config.yaml
n_layer: 25
d_model: 192
n_head: 3
n_kv_head: 1
head_dim: 64
d_mlp: 512
vocab_size: 8192
activation: "swiglu"
norm: "rmsnorm"
norm_place: "pre"
norm_eps: 1e-05
positions: "rope"
rope_base: 17600.0
rope_fraction: 1.0
qk_norm: false
attn_scale: 0.125
bias: "none"
tie_embeddings: false
parallel_block: false
init: "trunc"
init_std_qkv: 0.0474
init_std_o: 0.0589
init_std_up: 0.0679
init_std_down: 0.0679
optimizer: "muon_hyperball"
lr: 0.00751
beta1: 0.95
weight_decay: 0.0
lr_head: 0.00789
grad_clip: 1.0
warmup_steps: 200
schedule: "wsd"
decay_fraction: 1.0
decay_shape: "pow"
final_lr_fraction: 0.0
batch_tokens: 65536
seq_len: 768
doc_mask: true
train_tokens: 368100000
steps: 5617
dataset: "wikipedia_en"
MLP neurons of a small language model. Each row is named by its layer, matrix (gate and up: input weights) and neuron, and shows model dimensions 96-191. Each number is 128 + 24 x the weight over its row's rms, rounded and kept within 0 to 255. Numbers have three digits each. A neuron's up and down rows have the sign that makes its largest values positive.
After each neuron's rows, "fires in" lists the words (lower case) most often at its 100 highest values on Wikipedia text that the model never trained on; "fires on" lists the tokens most often at its 100 highest values on Wikipedia text that the model never trained on.

L2.gate11:119158101123147138139143136118122128181124139146099112168139107164174118177133151102132117120156120113157135122170102074090149149098124110135167121171135137090137132093121128121127120169131117156148121101143115103128158156132117113138113137124133130097114085166152105120111086097155156128
L2.up11:140091079104111141110147134114178124166156135161121112186102111140149151156122132114121155132134084135138167155143125084139113147099142117130158142165139164107142107147143112140139148144098160123127141119125139131145123112158125131149077121098110089150096159165125155110135103130163137103
fires in: "her", "his", "him"
fires on: " her", " his", "ing her", " him"

L5.gate271:129167106115146090130091153178109146118114141172116134150146138137165103146139131171151104155122129130136112143085161111118148103118137183134151110130095127123123122113140104148138130131131181143123129079110147131124157095132108147126093140142068134107139156131145143102118160153092133157
L5.up271:147117055126088112107129178169103185144100133142103110128119139118148157121114121146120129144127121103122142138108136132152154088150155161105125117127143117090132136122117083207127106147097137140147126111122158124135122154106071122121113101122148118136131184121142135098101144138064087152
fires in: "has", "have", "had"
fires on: " has", " have", " had"

L10.gate308:113152177158123190139091097085118130126159143137172104155133135135166130122123115144149110145121134099121133100101120099155152110092143125186091134145095124134110139078131128104144107134105118104143113136136099106129149121107124154138108144143133145122124136154141183147112135116145113120
L10.up308:120133092179151132104085134063148127143122163154199119133141104109131112126141124129153117102104095083101091104140152109166162068148142135142082157153142115152117141093177150128131087107128156112129115124116115116127121101118146119125129112133159139134114118152144161119101134125151141129
fires in: "can", "would", "may", "could", "should", "will"
fires on: " can", " would", " may", " could", " should", " will"

L6.gate328:135136149133156113161098071124106138137139144119123129147134148145166139148107143122122159129174177112130121123131164099113170100092115139086122149137103164122103108086107125102126128133134145141114122164137103121092179096157132143127115138132112144124104097125179175140127095124125152167
L6.up328:108148152192140086156114102156136159145109143100117100107085115150147148117118148141128173146203127124090139127132139107118196102094085126139126129139134097106106118121070141126090126104142145104139159120148139127109161137170113126169127150131156150120155107112136106141148101139147166153
fires in: "an", "anau", "analysis"
fires on: " An", " an", "An", ": An", " is an", " of an"

L4.gate466:090162160129132114125085141158132169154163130148116159104151153142139111119113123100120112120155113120102103112122154183105105122123086135146135134149115134102104142136115127131152126119108130125106130089144082112116134096059096092109121156139135091172145104113139131123101165140163125127
L4.up466:169113131161106117121136183129166135100138130162090137130110120091131150107127108155134128125105129126184116099111146172149185137116145129152119143101114128121151113096103109094139096154128126128143139114137077144112151144160143149131164145112146107113168177158110125095109129110133121118
fires in: "three", "four", "two", "several", "five"
fires on: " three", " four", " two", " several", " five"

L3.gate386:192177131098170134150146160092125134147106127128151149137110087134151154130131093184110149112136149144148119147168125160123111123131144140143143111153113138117160122116140148142170129144123121126141088166165147124123122117108153131159142115143123165131137156157156145098141126100128100168
L3.up386:152149156085175146138149126092145138133116154143129146153077096086133142126138120109158129128098123116114111113102118159093121104144123159115106089118164092132105167128153141115154141155141121129104095131099140134146104145122154122151158165106131185177146131132145109136117142137116139101
fires in: "school", "university", "college", "education", "girls"
fires on: " school", " School", " girl", " College", " University"

L3.gate347:115125106132124109118113152147143129125092082095150158110133162127144099124093140109120131138160097142118095169137166105124160130142108118159154130138129103109104167135115174111148089162167152110134099156136107133114126089089153114132075176135130079137152118093126149117133124096128166154
L3.up347:121114114117141101125112167166128123133098066088161178137103150122122099126115122109115148170162132134121130128120129094118109150146138138131150150146100098106115153120116158086165085165152145143138112128165128152146132111085162095129093163131133076091145134112125135132122114107119160141
fires in: "western", "royal", "north", "national", "central"
fires on: " Western", " North", " Royal", " Green", " Central", " National"

L2.gate359:137137115142125157147119120119138149127112112109092144139153176075131127143129154139133183082142109184129153137127192155137130110135118118105124149204143116134114098086142125162125123150099105121088134114133091130146135138123119134121094120116093114087113180129147132097123114146112156149
L2.up359:123175130127115172118152136105086130148106114112131142146159157078127105131129128145148157136107127159132128121104132128127091082139159136098138125180142084158107122120124153145116120132128115127093128114112107154155106190136113123100077110094126139125111136153153144104164129136120135162
fires in: "john", "william"
fires on: " John", " William"

L2.gate431:125149131159121173154103107099118120134140143082076159148119152108110118139135087123194102135077116157146111099124116162098123124189107101101128176125121117141155098113129136082136145102108163112114129136124117089109115124146111157110103160097105129147144143108145151097146157158149127119
L2.up431:155130139129088155138101146102129099133155159110102172128087129115065137109122093131150096145080140124102116091126106113131129101156134123105105155117148094157141085135114156096101138119135119124131150159126084123130107163119114121129130161074118127125129144095129147116165145135139128080
fires in: "john", "rodriguez"
fires on: " John", "rig", "John"

L3.gate438:145167144146128149170128132126142140143092184120134142144108125166142132131133152155160170125148123150129128136081126160111123064097143156124131145162086148106118137080151140095095161149101136117096147120141092129121109115081140112121109135125144168117147127191125123157148131101118134141
L3.up438:145165129143094135176133117136144155162112145122157138104090106181140130107088156146125137094145113151136142128101131132115142085111114123118142123145071168123103132106180131137108159153129138093095150102104098140140078104084175115108100134128153165134161156169137111169134131118108157137
fires in: "william", "david", "samuel", "williams", "john", "daniel"
fires on: " William", " David", " Samuel", " Adam"

L9.gate43:120096115149129149176091119163131123114134144163173106084118135136119161150122140148122131132149157101168152141145137124133124126112146145150165173068113117124117111152111138131141116133130135162145124136103163113095122084120147125162163139132174135111075110098163141138149121117125144145
L9.up43:141100099140138119125107163096127110108123140133173135132139114115085152108129133124131119068124112082117155160130192101150111118129151106124136143119137135166118093118144075149143122143135171155145189125160166140105115119093151062108128100115149168133092122114149176123151129109109085137
fires in: "to", "at"
fires on: " to", "ed to", " To", "ing to"

L3.gate356:165146114081105128094132121102163107104115139146123104152131108133135124122141147148121128133154112131124127131178121140134117141081154111105148143099106145165157183125101132109126143168107135136101094167111146154149155137121137135164135143100129082171130172135089169167162105132175150117
L3.up356:111138113113083123121125147098130146171147131123115127126133162137135110108142101166118189128140120105111134091122151122150127118085145132095119129135156142119094194113129123104146115132140128132119090116093087175099152110112115165146145118130135122141133176090150155180136145124152134133
fires in: "death", "of", "job", "food", "earth"
fires on: " death", " age of ", " job", "uman", " food"

L18.gate412:126129087084114118096109166127125093103151126093108114111091111121131132145126126156150149126113169134120142110131135113113119099079129108094152184155114126146109120113166159118118115121113128099138120122136135160124144094133100158118138142176104104179158116140130137154129182139169111102
L18.up412:129089117125110156126164120168118075147132152120146175137125058120112133131157173103149137154104121120111079098146126170141154095161150124128105141127123157153139110122166132152105138163161131108080159123104122117150161109118161108148141141145015145152139151186122128138141128111158142098
fires in: "who", "which", "that", "area"
fires on: ", who", " that", ", which", " area"

L16.gate242:126150142111126122146086109165119108134116167175098132159108152140113136156127111138151148077124139127156139098106108119158122133138157132116071097151161110115140126114169105082103121148118160124095124162105125142154092091143124095117097135139084100183147148147133085137135132079150132119
L16.up242:097136173130117196114106130129107113150111174110121121128076126133149168168102141159161123158156107121155117136155118141150157119136173144127153133165118101101128111093162111084100118150094144129143149107131131113153160116093075103118163084117128153168168122129168156095105140127137150114
fires in: "he", "she", "who", "which", "his", "the"
fires on: " he", " she", " who", " where he", ", where he", " which"

L2.gate59:135101123131125141145137099132162132124130159139109150152139115117174149196118124115117129124166102166179094142156098147125113131150135172164126127159133133114114148103160141113134111178106122121108089136136169125106147108160203100137116119121167162119128133089146148098152108116155136112
L2.up59:119109134131093094120143136128152112182129133108090108178107144159160109172122113140107140134159118130144103119132069130144135127132156144162155158122142117133158166117099102108143118157110126084093106100133091131103148124141193110143153097109149152156091127144123159122131106082146136097
fires in: "her", "his", "their"
fires on: " her", " of his", " of her", " for her", " in her", "ing her"

L2.gate413:127184112144127099150129150085135143137069167138128126146066110108115172143104120132160129132173127136111128114107093134131128109134106109182184144106142106096130108106166120084138128149089145085143121160153098104142119111075120146079106119141135146158103163132138119090122142108139082136
L2.up413:135183131114154121170156157082149149145076168137153108145049113090085129124101100126160137106145128147106152097112103162143148108132114147152160130105126109112097108105145150108119147164117144092122148125158058101138132108083104134079123138109138154155126140135121136114120128113144105132
fires in: "john", "richard", "daniel", "jonathan", "edward", "henry"
fires on: " John", " Richard", ", John", " Jon"

L8.gate346:115130163134144159132120120084168118185135152128131099153173107175145144138110151135124162116136132139147136145158115143104124112173176115123103121099118068114136158136123067155106139154122098157106124106109114118132148102110152169140117165126158153173122167138125136135125190107136115180
L8.up346:152149169105159168163136137115124112074114131165158135112134163146114135112145139124142147154128105112089095068129140139111174114089107169140099123192082141099160146151168152120122132120132123135144142125121132073146147111128125098134147107142072135113144127126143129142132156139151115156
fires in: "would", "may", "will", "can", "mayor", "could"
fires on: " would", " may", " will", " can", " could"

L4.gate41:128071099107091153170071115087118116144077159112151109144098105123130189113135113164098076126152154112117128098123127165109106084144138101109137124114118121136153116109160130108127123151135130116114081163153098089131118143114160100112125104162161146152121139102152074105148162153153149124
L4.up41:124139118104159148165106157106125144150072199099168121145102121128113156099129138152138136091141189094135137131116113143141168095141126125140128108129135128122117126121177180116148118135116098123099102126112062119126115131064116108124111116114116132129128139168107081141109140144137194108
fires in: "robert", "michael", "david", "richard", "john", "mary"
fires on: " Robert", " Michael", " Richard", " David", " Andrew", " John"

L4.gate109:118111101115095148124117125157166127166139144169126114170147139158167138108143103126097138159135121134149114143121138131141162145103148165157167136149098158124153167113132114164150168160161154146116136113142154113119107129152162159129104146079108149129120128102125152164153101158102133096
L4.up109:151087144112100150103129124160130110147166127138152134140163131161189136156128125151134138093152128145156138108122138095130114145139143147145152137174132159102149153115135093156134128153136146124084130130169160087101164122130153149094143132112171099078142157104113129121122107083159166158
fires in: "his", "their", "her", "its"
fires on: " of his", " of their", " for his", " to his", " of her", " for her"

L2.gate168:123134141093147112121125109088159098114148155119127135107103150132161095139087179139109164097133129150156118104149148105114119171130180122131142122132111135106085110106174136103153122145115164134139118189115133116137141146079138151140082129143154131132077136159157115122154175137074098148
L2.up168:159114157091138138130148128102157105117101160114123090124082106133145087104099165134100141166132149126139127111142155140111087168148197138132131138147120165133087181149125152132153106118099168128130136159131130147124137156096127125134110135115154150116122131155160096167156134097060086112
fires in: "university", "college", "theatre", "board", "racing", "centre"
fires on: " University", " College", " Theatre"

L12.gate471:102198111105128128108131117139123136131161166117128114131135113148110094153139116107191098136155147094153139130168113143111107110151090136112117148127133096133123142099049153139074127114115152135133124166159144164110115146088133126098114132120078136123113094149115127116109099108150157152
L12.up471:159158164150090142180121092140130129123175109141133131138142140145102108124115135124115101095112167153109122076162129068082093116135149150152112136145179158131112094121132157131115124097131143127127135113151115101119130092155125163111129110097106140101135111156112132134101141107144124187
fires in: "a", "he", "an"
fires on: "A", " He", " A", "a"

L2.gate429:146146172159174143129092126123143131131108116132131139121124118110154138141092147105158150149126137159160128139127115149166092144156107132161184118117141132130137146122118145131143101130144145155108098154120120117122087116131167116132138149119173137150161101127152095157124059111138152088
L2.up429:158126183115129100123130123102172125140071129107119149120138130119126164125117127126157150108126092159144133144143159160114118168113120105131130131145140122156116129122128102141127096083166167107153144132107081120134086115139157137165158128124150134151150171109111112135120128139166169075
fires in: "the", "a", "us", "his", "marie"
fires on: " by the", "ed by the", "olo", " after the", "| US"

L7.gate406:142153136136161102168115138140116118115108130092136179114149117184144147151119150105126145135142111131159107142127109110150168148119121104115133181141107142089127093126150164103131124142130187139124131136178106175127139126165100114156135127152111127152104102144206159166142149122124143166
L7.up406:122137134126153092121092131146125108098126163143118162107135078158113128119108148118169136143137112154106147110131128146131155149128115076115144135119115080102131099156117150099142115108117154105132131158080100151102124149128149109145136139116151142145105100130192095168143119130117197129
fires in: "an", "on", "of", "anau"
fires on: " An", " an", "On", "An", " at the University of"

L4.gate261:154165118131131113150119126109116151176053150112151142099114104151164159158126153144161129128146107141142085078133121167128144097161122167170148140144140143125159093104118161096126127155126176113132124143168100121116147114076129173075131163135132138139137148134145125120149120094160136164
L4.up261:151149117117173155129160158078164130131060146148175089130114157105076120147073121128156105119117117122106114147098134132124121083139143165130143149152105107165140109111114164111150140162120168091111137123150072139122124121108149144136110137128102167120144157163124120084154087136175120125
fires in: "john", "david", "paul", "daniel"
fires on: " John", " Paul", " David", " Daniel"

L10.gate385:141124122131170139122159104152098133156122178134136126155123174161137114131120172113108142086114083106160120131128093142134165194185122146124082148152132090083124149151140126135112148114091127136092127144156123118112111117124104122107117112108126091075122145149144171159149140111131081110
L10.up385:125152093130148107117099122115141186080181126134132109098134159138125148097155160107167115141105134172093091119129118129115093112116138128097103139118121139110077145119125130120118110096130129108102151129159146096140131115178090162092139158110117123127116129118096117105135118118127091150
fires in: "band", "company", "club", "album", "foil"
fires on: " band", " club", " company", " album", "il"

L5.gate83:109129116148129143141117122163106150135144147148167111116117130156153121128147162166104148136156149101099158074112148107122172121134135143129116096135102097103120154087071092152131134130120081182139120118151167102097118089158129119117138128089172092111146129129122120092103126120098092150
L5.up83:148114072141132134096113112160099128135108130160137130144095113127154175133156132126122147127163166112089138127119167117159161089153141165125095100098122100111120165101079088178139132146104114165148123098181149121127099106163122121143146102119149107105123144078145144147112144109104102110
fires in: "had", "has", "have"
fires on: " had", " has", " have"

L2.gate69:127143080114142120110126105148085115127089136138121090113154099150130166153155161103098116112134124115142091154119170107109139093131113147149149125149146143068079114091117154145130094115100136113130140092134148131129140056162135141113107116131167100122146143137177168094089168110125118163
L2.up69:146106102136133114100180123126097134135133108141079060142124118133147168154161126134113148104107124073129091166137118104115143125116118180120141127162172096096078121151157126122115140104146150153178135114118137142167113057168128130172132099141127096097141128126165136098108178099170108141
fires in: "games", "run", "remain", "draw", "runs", "cover"
fires on: " games", " run", " draw", " cover", " remain"

L2.gate307:137130144133152128136159121079165130128129142125115178140131121145112143099155117127107139139139126149092141083149088120178147083110099145135105130081121136138175148107143101152106134155152108129129150098148104114104110129097119129132138188109107089079073143115121124150136121136165118145
L2.up307:127151145118169136105136148073154127114141116098115147175118136162109142094147123122118149144129124136114148098137085140176162111120108150116114136095124140126182154139127068119105119168118128137134128083150104090119114147074113098130141175108083121090100100114139134151129089150149118158
fires in: "been", "the", "alongside", "with", "to", "bought"
fires on: " had been", "ed the", " been", "ought", " alongside", " has been"

L5.gate257:100121132146159134124153154151101141140109132104099115124116083153109143132147073182120082103093115163142137149127110168156128145096134132171115136104122132162113091119148108143142165141128138155164111113095148137151124162124096096100117099140123106115143142149162073119125182137136101089
L5.up257:150119107149129100223163111135087142148100143082144102097095155127102152143115151079078139103138131169126152144132120134158136111146093127120140129119127139141090101124137102127149130132074128105148110164138095142126110122136080137129166134125133122152140093147151085167127108118134090125
fires in: "minister", "paul", "front", "president", "number", "coordinates"
fires on: " Minister", " Paul", "umber", " front", " President", " imp"

L3.gate171:118148074146156101132133117151118160154192127080083084162155123085112121133109140138148139120154106145120111103174071117110174087144132085117137156116126107109152114130092130116145126157114147121109115155151140125142168139134154139117134149161136135109124090146113126096127093111073164169
L3.up171:111140110167194104133136097143154137145172155086137099093168148115089132133106159143178168137146108122154134109121109168094158119116131107105134155126137148123141163128086113107143123139100160159125121146133131135119179117091185138107133134129159136090080088156102128117159119111097200152
fires in: "an", "anau", "analysis", "anthology"
fires on: " An", " an", " in an", "ed an", "ing an"

L6.gate309:112144162136139167160126182134143127174112147110209116154086128121128138124084114162144125126118167093133092099072104149143113125118110139126134170139093156123163117123140152103145132176112117150126141123108080106101128133092122108133122134120136128113135170115145167155143171119118106137
L6.up309:146157089098090110169106118114126132150111121104163132125135113128116160131108155099138148113125104143121105105142122089140116091125107103108158137117112103130138117079137150066140153101083117131152149164131155090120097078141112134127101146146147145153137149097138122129136121118137154149
fires in: "adams", "john", "david", "jim", "steve", "jonathan"
fires on: " Adam", " David", " Jim", " Jon", " John"

L9.gate158:168154128132138148136120105168119142131146151121104099125153124178133102141123132118128120096161142127135134107142098072088100135150120139113110129100096137111121120144121074117143155119082128139173111158142154098114126103156123128072110132146133153133102110136148140110111150110164129134
L9.up158:175094150122161108148135094136105175175156147123103091119158145135119104156123093156139126091108145124129140165146131130113086108143134087141116144140155148139071149145117136153129149130122098139127106139162117120145110066101129120127124107143089115187105147133156102137115118148131179124
fires in: "a", "aft"
fires on: "A", " of a", "a", "re"

L7.gate384:130166151152145146148136120088064126138147135157075120097129109129133139106128167164113107169144093106143109108073091136112139079123155105109092109110137143099153145105133156132116108126180117062118111140126106173137143130098130126140104117142145137119111168134139126076132120115145118117
L7.up384:143133130144109136134127114093080124141184147144117094129167094102125100140196128144098101169166086150132083105117124095151169105099160169111123117134095147105144158132130114121131165121160104149130147124109089174108134149096137125123112115138148155090089128133126153122125157104122116147
fires in: "year", "days", "time", "date", "years", "day"
fires on: " year", " days", " day", " time", " date", " years"

L5.gate266:100147112152109171099102119099113104105144115169141111081157119136146113163134142153136168107118157088125150093149169113145148081164136119134122131134129128095115114139115105131156165142140116148114105158128121096106178124107160110117084132111155145136137099151117147163108148154137148173
L5.up266:156140103150143138130136172109118098128118144177216095146135110125127074102159125103109136109100149093083117128100173123124127089158125130134115126153101100090147112131145141146138116114153149145118145131112104158138136128099104161119116157095131110162089152100173138130115147140141109123
fires in: "would", "could", "to", "may", "not", "mayor"
fires on: " would", " may", " could", " does not", " to "

L4.gate397:114147123121137094103127126127113164140187143165132136142114137076157111094103064099084160143137118097144103127109094116116110139107052128154059123178125135112094155098160114069158092128157139139131119111129145136131139103140143115130154120119119102123149109138135186143097160145119148136
L4.up397:134128139127151135111118127116131099099118134139149103095136138126156155095115107151130122141121111139132139112154128125164150165105115164120094142084111089144128134119105125096140119165117132071135134144118102140149101085134141180168144145120123130154129168153089103117120146179150123142
fires in: "three", "two", "four", "five"
fires on: " three", " two", " four", " five", " six"

L3.gate401:149144139138118139132121126153110099130113090098132071114116105176134140153125131138116123142157074166153103168139147145125097127143127080132102142103138126112136139098141123078137160139142116128124109146108108091114105140130153150116154106142147155102142125152112092131142123134132143103
L3.up401:121112126120134118156123139152158100137142075138105062157124065135112145135144124152133105112124097167120086166102149167123118144113159114123161167114100101115152108109125155133137159134167101138102102095112168119159134136111129115146118086120168167136108108121132107116147145136139106103
fires in: "cup", "conference", "episode", "g", "gp", "espn"
fires on: " Cup", " ag", " | G", " Conference", " | Episode", " ESP"

L9.gate102:139123115107064074192090131130141130123152119158125130145114158121131152124126150139149144118153086080136134144189125125081112137162154115129125127095169135158114096141159110125160086129070153126115124113092131129128100134113132120165111137154098125124134140091196132073151143145117171150
L9.up102:148148151147115126136114109081115104119121131096138161146143074132138144128153153102166068144089108143124139138153125095118092094127121105124116121082091135113114146125150135096101093137127087142141131171152146124124120125170082127121125094123137113105120124135117104044128117204131122116
fires in: "the", "as", "a", "at"
fires on: " as", " The", "- The", " with the", " as the", " at"

L4.gate414:108098136125138160133142141121163111129123152113183175192113158130141150138114142094118103115135101087140090094159170117123111152119089104079155160097137170113128162150144164151127099168153129170154116100123120161144129143129127126123091097082169096139128133134136143121140160135150181186
L4.up414:121101117112120105141138077102175110104147119110197149138120099150112124148107182153107138107154155074115111128131157104124094114153107084133132115118162104119095148107108153127146099171100125145162104155116119139136098108123120122154138097156160105135160134105113160128129135132128169162
fires in: "north", "new", "west", "old", "central"
fires on: " North", " New", " West", " Old", " Central", " Little"

L11.gate278:109119126120106087112074093162107151126152171150112150167132057137172139112136136120161093119126139099170098086110081122124128148128146143114148120154136123115100099108121180114160071133107146144156113116141145171137134118123097127126119124150152146136120081111114136145133104142138178149
L11.up278:127132125117127109140154139147112151158112165106125159139113054132141135106110137091175096122105119146167124123150066144104131147176109148173145111109135148157148122134154136114128110129100112096178126092118106113081160111109098152114116123141182096116117107173121125097130108155115120129
fires in: "the", "christie", "information"
fires on: " The", " In", "- The", " All", "ie", "The"

L6.gate388:151091152131109096158127127128146116166126099105155128103160136112133125117088132101133135108142133154157089119112156107144142132143074117110116148093160107201144134153156128156124143127124113161112110159138134131132064101164089099118139150142129141128103058115148084104099145126133133100
L6.up388:089130120110076152145198137114133086114130115098121122129116127130115103136143123124137133081086125141108172173109122178190143144182121128098123104135117156162154093139109129170133127109107143172116114092126107198111122122116130135125116126159111170146115117146144116124100140121111109094
fires in: "born", "player", "game", "tom", "tommy", "fort"
fires on: " Tom", " (born ", " player", " Fort", " Game", " circ"

L16.gate115:099085104147172115158079105160102121117082146121159155149117141113147126169104151187136158146137113149119140140132132113140140085117142145134148105116129113192138122141157129151128099141135160136101101118116141107099185113154156123159138142121152120125128122140178145119162100145101144105
L16.up115:123106111133103107140174147131128094138145146147161131137114106119132106096131106115156134120138127101151109126078122147150145123129148128177110150124092194136118134104141174112137135161089144135086144161102148127096161128103066117118114138128151098101125098128156143144121107132135087123
fires in: "to", "and", "would", "who"
fires on: " to", "ed to", ", to", "s to", " and", " would"

L6.gate189:142135131160141128099114138136093103133111133127123099154107083142125115151146132113165145148117143088091107177093133121123126137093088134164049179149132094143116080103107135137172127112130126158174082125120111164148109145145110171110132109130083111170125122114164090132106100115118117118
L6.up189:116188096157125115119167157146097110152142139126138139129098117119119100120123127079140130163141161089102142121114130125179119135128104108125086176117160157118107119119118092123124148072108138142142099141107108141124105127125084097096103135145133130126155147132186051152123100133153146117
fires in: "made", "issued", "statistics", "1947", "dynamo"
fires on: " made", "ynam", " issued", "iro", " statistics", "947"

L5.gate373:139128124095141155122111112090091099161170150125107122142147089118197114155122148141156117117164125110136117116167127066117168107112143139143158129125095156092118153094129116159119134113159163145121123105107121128125123102104117113128131142142081111093122132160176159140109121108136131164
L5.up373:139166087115122146165094098103106086135166150130123100142082115089147196152143121108106152126163089138123140139107067109141160116102112184165100105103145132139105112131110138110185114101161152153112135129132157146130111098159148109081086133132128187138111143097165095121159141127148108141
fires in: "year", "years", "assists", "zodiac"
fires on: " ass", " year", " years", "-year", "iac"

L8.gate423:143098126145135090139113083136150156122128149204166119103149131124154137167118133135123157092124142093106110119158110144090142123127132144109103154151111144046114124130162115142134146164114163160076133156155132128113130120174132148146120127111148145133092151137144132143120148065111096151
L8.up423:107111116132108159127122157103099113156140122154150096138175099078153141124167080093126103087133141143109149131123109136122120115147100138169162117155151200108128111089137121136173133128129121165123106147123115134094148131095123116121127125088156117139126127099165153137157097143085107092
fires in: "to", "may"
fires on: " to", "ed to", "s to", " may", "ing to"

L9.gate407:127118166159125098151156123103126149177117098082145110135077137122128121092110116121125149131122096134132116126112146115112146128096150100196137188140126094131129124164125103100084118131122112125122133119121139115135150123093122131129142138143118146118096097097183100116144098126126142142
L9.up407:116135116136152073143104117177141088130107101112096136137111131113134138121118129146131115137139120142150105103125172151140187129113112107099161116124109141156101139123102112095155143115124128150127121105127130115120167077130072090161125171127155138155111138123137179093138116162099111120
fires in: "an"
fires on: " an", ", an", " is an", " of an", " as an", " with an"

L2.gate498:117141155138100151100160114111123130122139160127156147136133133169088162066122090165112144126117102120065059141097113162137167136164123160131160128163150095141154112138130119159123104123141137138143142132080129161130086147154128104121130132129128130124112062118126129125130138149114134123
L2.up498:128185122124150138140132110144143114111122095120171191097143128179125132090068118142096147137107118141104099151136158128118175091125144144091128083153129147160147121107102154150132089121117123148111132070122141143154089137128157117110142068148129096116133057125117168120089161144116130136
fires in: "third", "island", "lost", "low", "round", "must"
fires on: " third", " Island", " low", " lost", " Round", " must"

L15.gate383:152118160098149165168117075129119121156122128086144108127139157100155114154119102168160146174101141117168119113117150150165159121102077083117092112148098143140128106111156120130133098097157094113088139119134116130141121124144084117156107161101164132148140135171114098157110139157148136086
L15.up383:107164114146120149113125125135115130102136119148093089135075109123144118155152118130135133134118190118129098130157144125152145140155168161108151107148109129155141143131142098125094127122114120162132141132136154100115139146124134180158097106111134122122153116152116145147078133155147125134
fires in: "he", "is", "they", "she", "him", "was"
fires on: " he", " she", " it is", " him", " they"

L7.gate292:121107133098090118170131150124157151125110168132133136106141156124137123167144105173074117128132118113131133115128100151140116097129131137124195119152147126091154127110109130148115133116159107148138129100127209123131145135126152171144134088132110152161156131098113139166126144099114160139
L7.up292:141099121112123123141118118116178078138113140116144116104154111167145106153177081150127109073147144111108151127112129120151073154147130157118181119117166168135143105123121080134110148115154133148153113110107171112123110156129100141163128145068135151183100147151105119153119141121148138130
fires in: "he", "of", "to", "up", "and", "ava"
fires on: ", he", " age of ", "ing to", "-up", "va"